MLP neurons of a small language model. Each row is named by its layer, matrix (up: input weights) and neuron, and shows model dimensions 384-575. Each number is 128 + 32 x the weight over its row's rms, rounded and kept within 0 to 255. Numbers have three digits each.
After each neuron's rows, "fires on" lists the tokens most often at its 100 highest values on Wikipedia text that the model never trained on. A number after a token or word is its count.

L10.up1878:154129106059095114099098155165089161122133145202110203096090167105160109170072146125144095102183106165163081112146120077140115128123178122111153091139135178082187096119101110087144102133091216134191115172155134072184129108128091118162090124195092144145115166069107098148128177155158090134085143183084124126115134153065047110128120077143144153103155073170135145126097155080094110131078126166148163144138124148112119071141142148065118174125151113159185150040068129134121189115130201140134138150143158138136138128231117100167031096152131190119140143156110142185079108085099127088
fires on: " " 98

L10.up1155:099121127140094089095091110093115109158139157142218129105108214138098166160110125150133147118152140140119072089115105125123074119111128121115093074093100146128151131087127092144157118093071129130168186183119209077169109140160091099058127092097118199075157106154160139180106141119120122138083094081105171122120103191114108133170149176098161126146106126083113093117129117100129112139150106147087157155165120105173111028166159106094086148139162137145114117129094082148160157145139127132119131188167084111153141149131122154080082169179156117169150128148149175105157122115143053133
fires on: "," 93

L10.up582:168123151115150129182152094122140144126104144188107081107124149099161205137100160177189106126108048135124101081174118114110124111131167191161085124112146113144114036080149122136094103101103134145114182069146117099083142119131157154196194102155121161142081142056147111120187163084134132130095135143091201172149151162109134213122126100066198149145088100131122127094176067122178093064131119155134155150052121096131089119069138127210120082148108151105146125099078081152123110143147118113146061118154142208112099117112155101075134157203141128156120151144144056121123169134108171124
fires on: "S" 34, "s" 15, " to" 5, " was" 5, " s" 4, "-s" 4

L10.up1573:136184094089109160127167138133123121095104152139087130115096148120124127141129148123077108102138133156109106098125098168133138105165111165136155145135126072161108121114098104105132161139189094124159078100126163150086162131067092088144185137161125136139175092128099049141133139109114115147112062163078139064129123112123103155172144089094145171163158159111055116083118165090124119088132098094092185110193143107140148128161119129185127081061158145183223118138128117159108128062130164129137116129093140148166137158076126061101091114091128124089127170135121134085127088142132072087
fires on: "1" 27, " |" 23, " the" 15, " " 7

L10.up127:113098121117127202133123104108108129106148178158175143113119180111109171195134158137146080059137115157106127135154089120163118128104159106144087135128126159123113156184163101136068127063130183149118103077117130126145129119080122114208178047151119119131119123173153101106122148125097171172100156172080145150038105132100119137192154138066188118119144138176118130082171120132119078087098115131098155093094144124084125065068143123065142170147118147132143160134135115162119136172098103155161098113173144096122125157167063130109132170115150204159162087097146132156161124151164170163
fires on: "." 54, " in" 11, " " 5

L10.up1232:090084146149102143135163091144171081129097164150126175152117180129077148117140079114106128144121101146082137150185085141145084150108103124054070048125076171117153139074130100118120062130232173188138140115172150136158139164116181128124154157198142144125118118151130141156084125129176097142135126135130111133107064127139133096108122132154181150105132111159128088161152115121128106091112160118132114150139147142146113112180147132133114100109112157111159143129160132100124148155123140128167140110152066206183128120141118166171145111105193170146145098131061148165134147142150182127
fires on: " " 49, " C" 11

L10.up674:171132127132133139093079166069073128123122115145050141157118049130123084125120102093082154075152141163121199137083069122104153094118134146155117124116119089118160105186115070130143168118111085092104190084098129118108125095074082142143138130112157161176141139101155147105157161110095104160079175096141152129118123110143136058184188125154166190113066134132140093071113145161179144145119142105143154046166117098152062164151095114126046124107144098170147187130167168145191139138142146185142118164097145194149105099160196112144134063137123208137120156173167157134126140189079143112
fires on: " |" 31, " No" 25, "|" 14, " /" 4

L10.up1669:149085128109115133101142128124124107150219098119106112110110122144126125131169090132135133074120133178103133097173130093131100138129139200091127092121135100123118079142148137227095120134189152110099117106113094082111141157078105088123202155135177122209127124088103132123131155096205130151122134051136115080165080151145169166170128102058168151183123191171148121074168102115112139114107112134120119118134112119155118152186112099195078169097064154082183072109159146164170117183164052134153154151191080160147105114117150096153134152160117110086189208176120166156103116175109095125
fires on: " " 32, "0" 11, "-" 7, "1" 6, "8" 6, "7" 5

L10.up527:155143118130126134116133121140148189074119136168169116098091200097086130144129142164146074126115100119083130112109100178095113095137200131094125077133102105118171151095128123176174128128115095087182122111154154129128170140104155110155175071165141156093082131096148094180065150171134130132144160067067161105123077120128107071147090139118148154149138099146113168054087097121115110125126121140153172206163140164084128068141218149089084112139124120116141146162097124096093174120070109188118118118175106183191117116137111147105195126097129098171162111131095141112130145133120144199
fires on: "." 56, "," 17, " $" 7, "–" 7, "×" 4

L10.up1101:184117105152103128134074083102095066097124136147212099119129149137107141136061106239075159100181083219132128074140142142171126122123151109113165147144160166107154120115101104152112138135125113118216149128118156127144164108160125181100116150108090141091128119062136160238110121059181110145054164174063119135102105177086117115158086132131159151137143161126102101175101105128084166102111093137138167095139110135119104175145201111092145126087158146176073119156088088073126200119124146164175141164133114104115159178109158173123131146125099138144223167159089129092126101060134099139
fires on: "," 24, " by" 21, " to" 8, " from" 6, " for" 5

L10.up389:182126090108165133072158168165113133147167166192160112073159151196174127089107100076146125106138167156154111121140101193135107099093190141145125134137132096175124132120134170055131179139190153086167154138105135102142166142148090172142120206101126127081093104069150103121142160161191124152109150078095099117085104140153091117134117129068141141087113088127141121206088122122109129098153151165154137125073091174079085108138144101133135109057097051083173114087131187116107162116110140106156098180121201134133064157165160108117093133125160181171140130112118125090111056153102150166
fires on: "1" 48, "9" 8, " " 4, "\n" 4

L10.up1149:102068134154096144127121126066167122111104091170080188091106110204197125100060127146079092139151183149184106159063116149103156129149172145079125127141096169168176172130099123166141108137117097073152149171137144123132173080095083139167133130162176167139164117117172148152175142106164117127142069096112100081129158126169120078103159117120106093157089064127122101188138131118208148140095061121164131117099093135140171128097158119192078115118144165154083116085130137158123154163158151122113104159126149142081108164098119137147104075131152100194151160136053165153125089198097124129
fires on: " |\n" 36, " at" 12, " the" 9, " mid" 7, "2" 7, "1" 5

L10.up1015:131119160132137174121155074071138115138180127119114161182105140193132129128100091085126098169125110147172073138109112122146110141157117177123153078152085080113123124156174099123072146105166098107166095160134140100128123089046091178163152141131088162085141130134093121178117140118124115153125099072154150131121159121077129127103113138170178131128117121182110106134125172149157084097127117130123176089129120113165155096108159120104132122151154141156091105138145160170079125138076137181119175117172158207122151154169091122166114158141149160200086151122142067058126158169101096139
fires on: "-" 36, " |" 17, ":" 5, "," 4

L10.up546:207131095095098119091109123128173127136104147108141080165152172123119178110148139184190132144135081139053147156104077160128140078172134120184136086162143133066107122080158143107104133146088209142136137121127187120162111160098148150102137140136077149088117097148170089122094125147189111098119130083125143155160201164112143152115172091109130143091153128123155084090148103138112100091126146155085100136133114101089113128135125138140106146066123135136118154127109103170112111156169180118111144154131156148081180190071100105051133145155113108087174112154127139099055186120074186124
fires on: " " 58, " in" 18, "In" 5, "'\n" 5

L10.up777:146116073143147109116156111140134134101186188100090104114123136175154108116139064123137169136137140147163088115105026103109130079111137170121150098123139130148137136117075141129169127109096184101153134146147130042117142151173145147136129153122150085030127167164222156124151145126143167093114116074068182128112151126189175132103147115111127174190134129139116102119090118153163057125136146152068146103165118172077122134141156194139108120110111144098127123135147089182102110103181142107130138117125136073110100113107119065185120110186143085123149092131147134111159136162056183119
fires on: " " 37, "." 20, " ===\n" 4

L10.up2455:139104070124112119156164118174220120068133134171164177139089108126095087086125129069088097108115110152151092132120051098128111076082190110120127094150146063111144132141180109108089149131126181105130095116096123127109148134101127138123129116188124148080062104076086138150149157114148175070159090128091187182086149101075130092114156095105135094091135138120108094072166057120148130131112169120096150113070103074168164130142131143117123159119138180161134180148136158194139135116115198132121122177112177046134153203098083157119172105139203106098199161126145133097111107174092097149
fires on: "9" 47, " also" 8

L10.up808:101134109084112105126062135182075147132152110132150104155169103087123117065062141108152121123169077112139139146144100146089106133087149180141121067101086109124102116159149143145143111142091126148154165165102151097154129125114115141173184147192107063075108144131082173170103107169141152126097145145160150094181067165098119156088107153093151125110189048185085097170139127093108144071114131122114154138079141170121174174116152138155128130157115057098132102131109139153123147183144170111138141177140180132128119168131109154039177113129174122181149181154070099093141180128099151162
fires on: " \"" 21, " un" 18, " re" 15, " (" 13, " over" 6

L10.up351:129155179104108127097117158148125111063114070127086184131129129156168106059108098121173088112072118138095083103133122133176116127077087119150167149085163099121112170147164100065136076084182128099149178182088120142150107189124122109138117132113085124123114111100149170114131139147126095131149101165143162134085159125066144054174143122127108188084138167107126135163081106153139064143153196172115123116156114090113104157177191127159093109093140115200099178146121186169095173202091115164026136127150197097107128174077089138138098039159091102164154165129115140079112094203123080172
fires on: "-" 43, "," 18, "=" 5, " Gold" 5, ";" 4

L10.up636:108144093114202135166124088114117122118060171155138165096156117081124176167150119060090134084168130185146101091125079144187131101160176119165137165158144178072185128129174100144152184132105143160160132105164124116116085155127070129176116116126071111159124133090148132196130137145106094106116125099082143149133095150101114090152120123077152129107095113111105062097139086084105128105095121130124160077154163186104138134140212169117195136107123153175117127174138161146108067134119086114122086155100180098142161140168192142130149148083154183178144122145166057110066112110111118129
fires on: "9" 31, "8" 14, "0" 14, "7" 8, " were" 7

L10.up1928:174120142117112181132141056149091106098141135172115178085184120148158121161115119070087093107160119140139148118114098136166135075198112084124151089142172137121163174103105167186149088059165096167150101176154126096136139104098127160102221181163129151053142158142125197170134178113101145094172111128168123094087129088100114064136201137108140120161100058169134136142131131141129076164045128164070118123119144165109119109169151212145098121132105089143122137096185133128144134163171175132138164135083165168142182155166097105123121098181141104124112193160113109089070137114109167140
fires on: " " 59, "1" 11, "2" 4

L10.up1576:154111112102070150098142161106118139145077139118123134159150146106151146113140120150132101137099070158155170170141042135147132073137105154104109129091099182144137136114108115126133101132206192189126112154192212131116159120148168165164085131178118152173100144123183134158131129123128075108114132122141127164152119121097130130080157183125117139113185189102144169079175107181151129126152072173149149127171165094122073114126161152120203109163169149170126104128127037158128119126066151115147075113140148171074102181118128106130086150146162161123143124115096130115083194101083162203
fires on: "." 30, "\n\n" 8, ")." 6, " " 4, ".\n\n" 4, "/" 4

L10.up1128:148101077119132142096156142137159148141128120128132125167098175130120122123088149145162112147195050138107156148156136118116122103082143173133169146099119114164040161082166127199183096156083200071099148140101115074140175124145071124110169135183113096100122125138125180137078137145136091113103148156150161142185097151071118093128115113131191114109116125119117152114180093157151092160128195135061177153133121130112099192119240147204127122127073122167141110116173130169087111105146103154116121136173134122121117143109082132109150075116150109133128132175106074061140134110105147134
fires on: " \"" 78, " (" 13, " “" 8

L10.up2136:132119114078107185119138111121069155111117157155154122172068140145123189148149143090157151120141074183168164153140123088139134157147146157101159127102173111148103162122126093119113112109154171135187126068118089124183184122128157166184106145125069106100099139135100150168128132031186105140102112197077128158117085109187086108145136093093166124088119140128173144108115164136136137092084125132141135111105106143121097178152149108119203188179122160160147149113127089171135161153120117109162158161183159139117157181095117135154132120145131135189085194138117140082092169112091160169
fires on: " M" 16, " m" 11, " L" 11, " S" 8, "." 6, " d" 4

L10.up524:192134064083113115115109046127126146142173154159064103117072156136096138141093181107137088081153158126124123128096143135168068147111182139173080123132177117025126156099164132140123103126145145058167103136065146096151112151128120126126134149142183154037169103104132111139160157103149089080159158102053130119129137141125127099195116179092142122152169158175123101132132131107134141178157190091136118094161113107148121100128153106107112203128114190146143150172151198108130151144139118126155107171149215131117136160149104167115117108106113148117181127166109133087124130171093124095
fires on: " is" 20, " at" 18, " was" 18, "," 6

L10.up1347:095141104123089136109089113143152108119081118159089145113089192118101213114166112113114098137070101105126125123160112094185141093153096217143033140120127161117173116111117119145114115149149097087069078140180130129138134159102082118118108133140168118129125134085136134148119145152094223133128095099144133099082115138139096132134176179070132179101095172141090150218117177120089097122126094147166130187147074101126166141116185182121175152146129087131198129078106189118137137130073149156093103167134160101177139171147154146108084117104152115142127068157122133151153067160114121145
fires on: " " 42, "1" 18, "2" 6, "5" 4

L10.up2169:149130175096120121087120159174154121128186087134117138121077151102140117139094139124168110090153094184058062082159127113121108113116131114114085149146163081096130125155121128106120156161153153122099116122144153118168160108093103188132129093136142178077147107162137150086108104116170069106148095068132174141127112099150195069089178066160146136173101162195104104079031113199133087106127172125136191144140124100120104112111184112125160131118159194165193098145144086185130115095138188178122171129151180106123070111125105172131151090112147093146180211122084160122114132113102138111
fires on: " |" 23, ":" 11, " by" 8, "=" 6, " General" 4

L10.up710:101127164090146155147160097117083088145146099101093109094080103167152165083090089180116121115124183155144112086097081116157138080139189163173132111140110156134131143111133131127129138171135160115149121149183164116142177122093146175138143139118149125140166106184151113112134152058114099149110105077089116125113118139086127087071131104077154153144139114126113116107092165143164145101115190094179135113131100145147124070128124130166143157177156172173156147082115084131116135135113097078161204105157161121107126123117105155116140074194190142113142180111109127146100130085161178129
fires on: " |" 26, " –" 8, ":" 8, " until" 7, " (" 7

L10.up1944:112192143110168173160147143117079095126136133194156180122170146068177138143144138110171182142116087061118146123159113223169122135082199172145083113083121130101126187175179134164150160078145184145183086100085095137129138129119073110175162139193202129100091145112159075111091157164151102120085119136144123172134117135042140160113124122091185155117097118119107102122094116155064126155077111190106108100111154104066120117101156104140178100142026110164146134146108106117146098133137146141149115126117133150096131128116113055124117109176115151154118143154151144159192106156136124210
fires on: "S" 25, " \"" 10, " Air" 10, "s" 6, " homes" 5, " air" 4

L10.up1507:197117123132154104176130140110146100170130121096156127100108158121151160129149156172130118141176089126122113108122064158137103082087184156187157132116111140083141129090101121113134121132109170161139162149145186130137165106154112132101110101143108093082077078117073160103153138174131130118123122114105154141127123174130119138116135212088122174121151123148158068155109108135122111137109093169103134130115124120107112146132125144163092123093146127170138122138140078155124105076171139135104105111156160094111139130091119122182143194144206191107151097153096135151090107152124090142
fires on: " \"" 44, " |" 19, "\n" 7, " -" 5, " –" 4, "\"" 4

L10.up75:151142173137160171118124079124153110153102159128115153059113171217161170114115108111177111139107128169118121141153096084127171113122149194146122067149122144119079144159175128098081121150158188163159166140113124107150182171174081134129115093149153150118142105081145129115186120104135119138100128133173129098179126142156178143174119127097147189170111148146117115165108122132113143114137079115095128140059174165184077141097131124162108156133114125082091078170073172121134112110133166162146184040203135130143155176136133109166126161118137141166146107129114128152110144099103136099
fires on: " " 26, "^{" 11, " J" 5, "^" 4, " R" 4

L10.up1666:140129146173084132094156065123115099114160100137106104137090157155108162090141113143089115090104186119123159043133106156184096154200114174191094109131097132110104165106117156122072172155121094112116143047151079146162125192163132146165162093114096089099146121082108093158122142145070108133138129162131182128117111145127011210099091147121116187084087099166090146149177156131161139175075131129128164131091103113149128110159118200145090120157095104139180139099145166146143190162103117199103139119215065123164071126181156086089118147125152128165109179140070102141128135177124162170
fires on: "9" 22, "3" 19, "2" 10, " " 8, "0" 6

L10.up211:112072148161161119114148099135157100092141112130105079105104163140120133181084092088126092120120164143109115160100131096120174198136160175192113094163103119093182159145158085162094096164105115190119143135131111103117187101123127178150122095131138141170178140108111193128140170102137090182138145086141157073109123118179186127108117106090103095168182139143092120140095108098139091152110084179142129164114120121144128118184150130099110170119095151178169064127099148144145180143088085085166080115167195086104100096117151144099171104154095149164194187093130075096121099139150070100
fires on: "1" 24, "2" 10, " w" 7, " was" 6, "-w" 4

L10.up1571:130232094130156062160085132095099162132126143154127045085156174115097216098126143162155110062080132087088138152113135198114121111153168115108115091159137176124121159127108147178154119050076139085131101083168114144152118187137094151160117146115182173126106176180148118115150143115155163095123130121126161051133121100109114161127129165053150090090141135124111152151119127094129146102177138133157158114147139151098120139101114085168097224088116131195125115118151089137170126150101190120134103175103095100150165164143140099092180065102077118135113107124062167193157108166108151127
fires on: "," 24, " in" 17, " W" 12, " was" 11, " L" 9

L10.up1:144154096128127102174138120083147095125121155106161089093093175135037118116115073149167066032102127158094145141097092098101129146137124145136095150099102164134119152121130075108171143082135133143166088095184147079182112154080091151120130124144154091168153118161109093178128116080105109099137187104169091104169100138082177141149117160092102076179075103114090142114157129134147173108140157142162136167165127092101118108160146106077142100110078125137120116146100129094131160113097111150120118164197090137094097144088120082095112163107110107203154170085124150137101104129115129118
fires on: "-" 42, "–" 8, " (" 8, "9" 7, "===\n\n" 4

L10.up2544:192146103096139179158140183154093150157140165139105087107143186151132139082091119090163063173195124106165166127143090123113126134126173146160148132110095132092146147140120140146121125155082219135138100146169140078163158141185134162211095117143119064051056121096115165148096160105102108160095155065089130109140166103131111142081091098128153154106162119162147144093118072086143078081132089119099176140100106134102105183073147126121062139107142111117167165120169099122142154120098189115117179146153117108092130116202061152114144128173123149131157178121183126120153112116100144139
fires on: " " 63, " (" 16, " \"" 11, "'" 5

L10.up1965:071134109108175095140159139157150134059152102160196189074051176128160121175124165098130109147130122126149094120143141088097087147108163107171166080156167115113178135152126171115119166142084132110172155127092160090174149167138140117087146131081113131108091022153112133171099121131165143071101104153137151126018157168104122092140149158103088143120124163143164110168089114203189177148085178125151155117102142177153126145126170131150125118084104154152128151228149121147120125111119176101175104120101111121148138131112128072138129169136131153090151157144082082078164132145156102155
fires on: " |" 18, " The" 9, " as" 8, "D" 7, "|" 6, " E" 4

L10.up2518:150159125138088135075166116090147112106193123194190114107119147166094098074117141123125128145073137136066122128130140194081105116118153134150095118139168034114176092138146157203160101119148122152100117154200094135157092142090150099140163050104129151102141110143156140106068114113166183137069146097117108171095172136113105123190171084099129108152124122140139188081138104143134080133143134133102211176091144111139116131163125234163127092131122137157116180058098126133083101106105074101076067172206097124123130121093110142120089098181149116153119126165155147156083091167137114202
fires on: "." 39, "9" 15, "0" 8, "," 4, " " 4

L10.up576:081133079131124164122156122101169198149142103152121114185089165107161148137117114129099129056163123114124162147125172114160125132099162129134089102165114173166144081103147152098138121078154173061162101075162144154146142082105108183144160097102159158154166141125173153158131189056122101132113108153105135142139189157076131063175127122115101114137126095136137118061133127104085165128114138163087125122124131089146070143091104149172099117123138132131181066115113120147190138111138090159107106163157064125161136107117145105144160158122072144151168154183078178086133133155143076129
fires on: "1" 30, "0" 20, "9" 9, " |" 4, "6" 4

L10.up1397:154103109154178138174107072154154140095167126165093094168094139108153141157107094214080043111142090081100121105141087076076156132085141164184133109146141088119191105175109059124113151119158144129097118088164180162158159110089078137118100155124074149108127084138138158074152136129119146107116113101127140115136128147070097158032086111158123129107130168132139150133127136064163100117146136131093173168139112152136135116135166171108114084115192128137183056079108110131184077165124137141089093084188156103127105119125147141127088176141163125127101178152098119131144111068138066125
fires on: " |" 25, "." 25, "2" 9, "1" 7, "-" 5, "0" 4

L10.up2148:115151086084102127076171063143130108146145095144161167141151136130187094110135116070083082072181153135099119089121148100135196119161118173111123116130076139106116136168143086110132153114089101115143149103155148138125086088098092141172107160192181078131084088145124140170132142143154135115157108084100173115183164127163120148196116152103154148168141123142151170134148053161150086115155079163118132127149116121155139147106149113152192129134133125193146139178198159120161159110182110037109139069121156102106122131121115083135112074105101104142196127162087124163131113071177150182
fires on: " f" 32, " ch" 10, " " 9, "Ch" 6, " b" 5

L10.up2458:154165148139191124082124156170077131065116162109159130198110113167143154101111107159111133152097072154119098148115065148120113094117147106178116119100164093062133113139161139139115186178167170128103112085112164126135124113179137161116132117078112167074067141109117109161171157135131138072127160167135161103143065124149125136092086103110144156109176081146140043136048107112113121062130157093112149183110161135124133145112162151140149164081134063129136102119073129150119154067133150111156165173110125131096136156111103143130157096202075113129173164125092138172130128150133128144
fires on: " " 59, " a" 32, " A" 4

L10.up1242:161145130166133135160179114092134160115087149128163157137154185119131120102077082116127048122117169182113094148082062129168106160155122155120111096124107116114101118163178130131108159103106169194115148135155124183126131152092078120131091126134113105065187134131148146155177133111086152128114124121182078069124128087115122125168216094104122127121117135127112168193168133158137090145196087109086104081100138098120128117098114184121068118077100119106155133105155224176134112187069120117136116079076143130094053179155118155112136137128162115161192116128156109083098113085117128116
fires on: "9" 30, "1" 28, " " 24, "–" 16

L10.up1145:139138106174179088075149135105175127116142137119126182087098159067109149087125122117126121139133156137136138124072090137064116176137170181139146067133175078105137090108105131136138126136122147074139116084142110111167137115149132219139158121117114085155157072102119150105139120111139142101109132126110169067104072165138167098143178163173105116152136132149050126146078109145091135175155099118144151100140133192105102149141158140153113152088119041134135100116121105134175141080118156122085083131063152122153042153143150094155104094108160156111126081153129144113116123207145138127
fires on: " |" 27, "," 23

L10.up2334:097113138143117105144087112122131211156138111141125142070120168106102129093097165174150130170143182133130089164143105119144146127107107143130132115120126085089167131136147120177134108126197065054174133141142141101152142124151071189157134125144144162084178154109122151157128128124158121094123159118159191076135092128116115100192165132103162138100129137174111073118103066178122096109155136113104116152194135100074097121095130147096082144104142090105188112110131106143120151143097138160124133126109180100110085136165144132163215098185131125156140149166143136098074055173170150105
fires on: " |" 39, " as" 19, "\"" 6

L10.up956:116108113118173116134163121095153110154082191084109145115147162105126116137100143143155138092161110089141138055134120106099092131155155109164143117129095124118108186168145073193118075119207184102140145128136124172141131137133144144140209120155062113113173133146116185124142105119127154112140100166188112105119114152074129030187102148109164125129112121127102132079163071121190094167168180115085180106116152086117091103096116127156089139108104156101134167137182096089096107131158158123089072146133135116154140186138112171138091100181113088148144190139120089184074154156144146148
fires on: " \"" 55, " '" 8, " “" 6, " t" 4

L10.up1553:100135098094117099100121080149134133111153181120173159116110155185086126147112136165152082110202104115132047094143112197100162108089095143163115144129097172088138150168150053176049033130128118147186189136166147107115181151116101104109084135202150142110145113134082168134145086110188103152171089125134125067140118125112126157131133119150149150083187139147120102130086130135131132116139131070120126152105155113111166154112190060116125103134141138129092112160084117088103169089096125140128169123091094163125116156119097167134076120129100118133172082104130118129116128117166131151
fires on: " C" 44, " (" 5, " ch" 4

L10.up361:113162082096122076080104101149170131160118091165091161123052149124082173182150149072152117117117104174109091089140137129176189097137139116134101136108153112052106149130158138127084082133109157127150084087131151128167120160144151130111176097107106149124107070182156112161196149110169145110136085144130193113106095090107151073121105093159145154170131089107135143138121110132165134149122159141033146147108162092122092087153150105098079094144170180156096149135171100153159131129098204111106095107177063074162195229129120063146130152133183118128136103118061064124122135156157162154
fires on: " the" 26, " The" 17, "-" 7, "," 5, "ic" 4, "|" 4

L10.up1363:140130112115125135131123165142115101118117138134127031122164185107155178117142209114143146100157154117130142130163098107140124079087155144103129106087041160149110123140111103132105051203075137140188159211105199168127155126139114118154174097146125080111158124157128155114081104164088141082143157124095168174092078109128093122125137136100208134077182112129079108106184098082171071135106113128067134143105088140098142035117162152151098137135150093145181120116114102125084113108164140182171108154168144171098118154135107175115121133137174144116130132148111129166124145132107185161
fires on: " \"" 30, " (" 21, " “" 8, "/" 6, " or" 5, "_{" 5

L10.up304:175106150110100173149103138086156159161152135125086149118138110162170117152116135142101114109148139111060157117064018144122095174103168168178083146122152098093143124051118092083141160123075201117137105091122133150137137125175092141211149172137138085098146094115138155115155132112105136071084074145159096071150213165130095109169086095084128153105145168163104121136086171122148067133141132122126134118192148103166099119123096145111100121129132150106185112102157122135115173156115083212087112065121142188135126179128139085165099127126105119078137128116088114079118142160089170101
fires on: " |" 26, " the" 10, " to" 9, " In" 6, " in" 5, "\n" 4

L10.up594:095135064151148132169164067133116123145169177138092108132138108157091138090153134112124142132127139152107162113150101059162067128140132169152063102153113138093106147154114073100114141189144118171173130150098137125098124126119145162170224118167147131139168094134192101170139117124139092160103121105095098119122146142180082086151092107131176129141108121097133118115126055138159074185180137133133175110141125078149148119130093169106096098145126149172123116134111100178099134113127066154132110119151095154161184145117127100131160114210150198114155217138172122189081122113151152133
fires on: " be" 16, " to" 11, " can" 10, " is" 9, " have" 5, " sm" 4

L10.up2493:134135149180116098157135118123085101144145115106158129122079126171126179203130187127186093099126115112077145121160150125083158116147136075145134137128176111141129093119108107126146157084127132107197216087135144123150117132088139126094139153071100182093132116126125039134139126114138172085129080183173152116089154139134035123190122143118147145115122158140150064064147162154123127080137125109159161105117127119145073174111103097132114136084099116136141122131117087085100117110155116156141095125161115135094164155097124079053107149145140142144100167136121167134178152135147157127
fires on: " L" 30, " st" 8, " P" 7, " d" 6, " G" 6, " l" 5

L10.up860:135159106106103083162135117135170121127148114105125169114100102062133112106117096099101077075104154143096093044150103086159096164076134124085096120119105089114131146109169077127161112136156144131081109111123108121085158109162101139139160142127178154116103070139198140110136164144119127131129090166148115164150101146084106080159111150140114160099114114104112090125105157108140090091141184150153170103133136099144138125097125159133151071115129115098110186184158101098138167108053116095065129146127118118118169120077180133132129117111139179167122161155140124149198028220171104113
fires on: "0" 29, "5" 12, "9" 12, "8" 9, "2" 9, "4" 8

L10.up816:157112141118163091142099151157137177162102137172177144125133155177143167120096121146095092110133174118208145156139073201100110152106138156085109103111096179124139141133151109203118152083142173126123205129139158151173103108202067148117134159218107108143115091118102130115141114111148125131198178163122080142129145105120100119154186181142135173102112120122094097105172101107133138137157096146118123113137099135113096153162088106149046133156115158080129107164070138135134116141107123161152161144150082121157152175152171078190098191142146155155240124173104182080103157140109174141
fires on: " " 23, " in" 10, "8" 6, " at" 6, "^{" 5

L10.up1914:120152120085145182162105170121105202107158154123103136101160115175137118136120149141151140090202141125180119109132097183089159094154118073135126114123113159075108164127104122146143129060148163121122145120144169107131157134095138101155147164145131119084100171162157139143150105149152110135100160169135154168146085173073100098139142123052195173182205103152106156094185133133159143128093094141155170189097105150101125110109178205164178200138147135179136131107114070126076147120135187197078135143130155224136117140142096099137114098117153124152136173117064128081107148135062188132
fires on: " " 86, " \"" 14

L10.up1413:137137086123130150140092092093175149084149058147165092135141215111114152171111140106185133089190092165130128125144120071104122118162160143171143091100143196116124142128152114125113153114133234131147159131135133112173116107141112123154078083188136134108189120117165112120140148093113173119164160185078177151121160132019127121177170082170165082094122138128155072122116132134151091159056090085090127128130139152073101132090116161131146140097127124167122121131090116217093116094058170163160083129122166130086100158115083160152084131146130125141131075148124116094116157149121190141
fires on: "." 42, " s" 6, " David" 4

L10.up132:115079104088156114159088164138068229115183125134127119122162144116120173167063148111115130127192092181109139137124076114124122080126162110157093110094107089068133146128144132178130120078155144065199198089102148077116158161112133166118123137163118195074144095062130102192164164145141113107151129143081132162110111114145120129194169147166187097157169132172082095152132058157119128132140129115109125164157132070141112129149140175117082163135111121137163185160113147117141181142136140120121130137093125187151048171115141138168137101123117168168133137162101138079136115084144095095
fires on: "," 40, " " 15, " and" 6, " was" 5, "6" 4, "." 4

L10.up950:121129124109116112104055115152129112117063183096148128102123155129134149141112124142170173166129166182112137079121103083092115116090143159160141119188105168095127120112102128164127059211145138121060173105166198097153117135129074113153152142096141166154151113131141120132157128140162142108114146094130157113117135100116078126175114141123133075200151118112118095111128127177091094127151146115130156138035136153197128166134138083095125082047140182159114167172118096147173095087128128184119123105167129144079154171093096112137096160198128133133148159160108152071105107144133125120
fires on: ";" 36, "," 20, " of" 5, "." 4, " H" 4

L10.up2349:126135088149043137100152121117148125125134169123124117140088108103133128048108093111090131114100088145140175164115149140108149086165158166096120090093096134119129163116168116156139162134180135122202193091173154124084157169207138199169154108130157131156103117135137104154137131096204128125079113098141113101157135098171072104174126102113164191066175174127096115102123177138121141148178104118142167121140112155133082206117111086148124160086127090135160127062104070084124143126079080128109130175102066173150134178173224116097185130153123160161140192084101161170088110150123165132
fires on: " |\n" 38, " St" 11, " st" 10, " P" 7

L10.up951:126173082123091143153100164133115092137168147143169117181182134123111043136110145153094120126125131158068193150080129115186089082158140131187113110156100101129124101139122121129079156081053161134105155117163117082171127151142137150122128174123159173018133162171127119092096120102145129100086103102125102093127141104123134129142147149045160149120116129162122100087142066137152110134146121103117118109174104149115167122159173152122157176173086136126190141092117067146142149133110129139143187076132145132129143153146130179098159143145168172136113087093097127121083100084086149130
fires on: " " 43, "\n" 6, " (" 5, " –" 4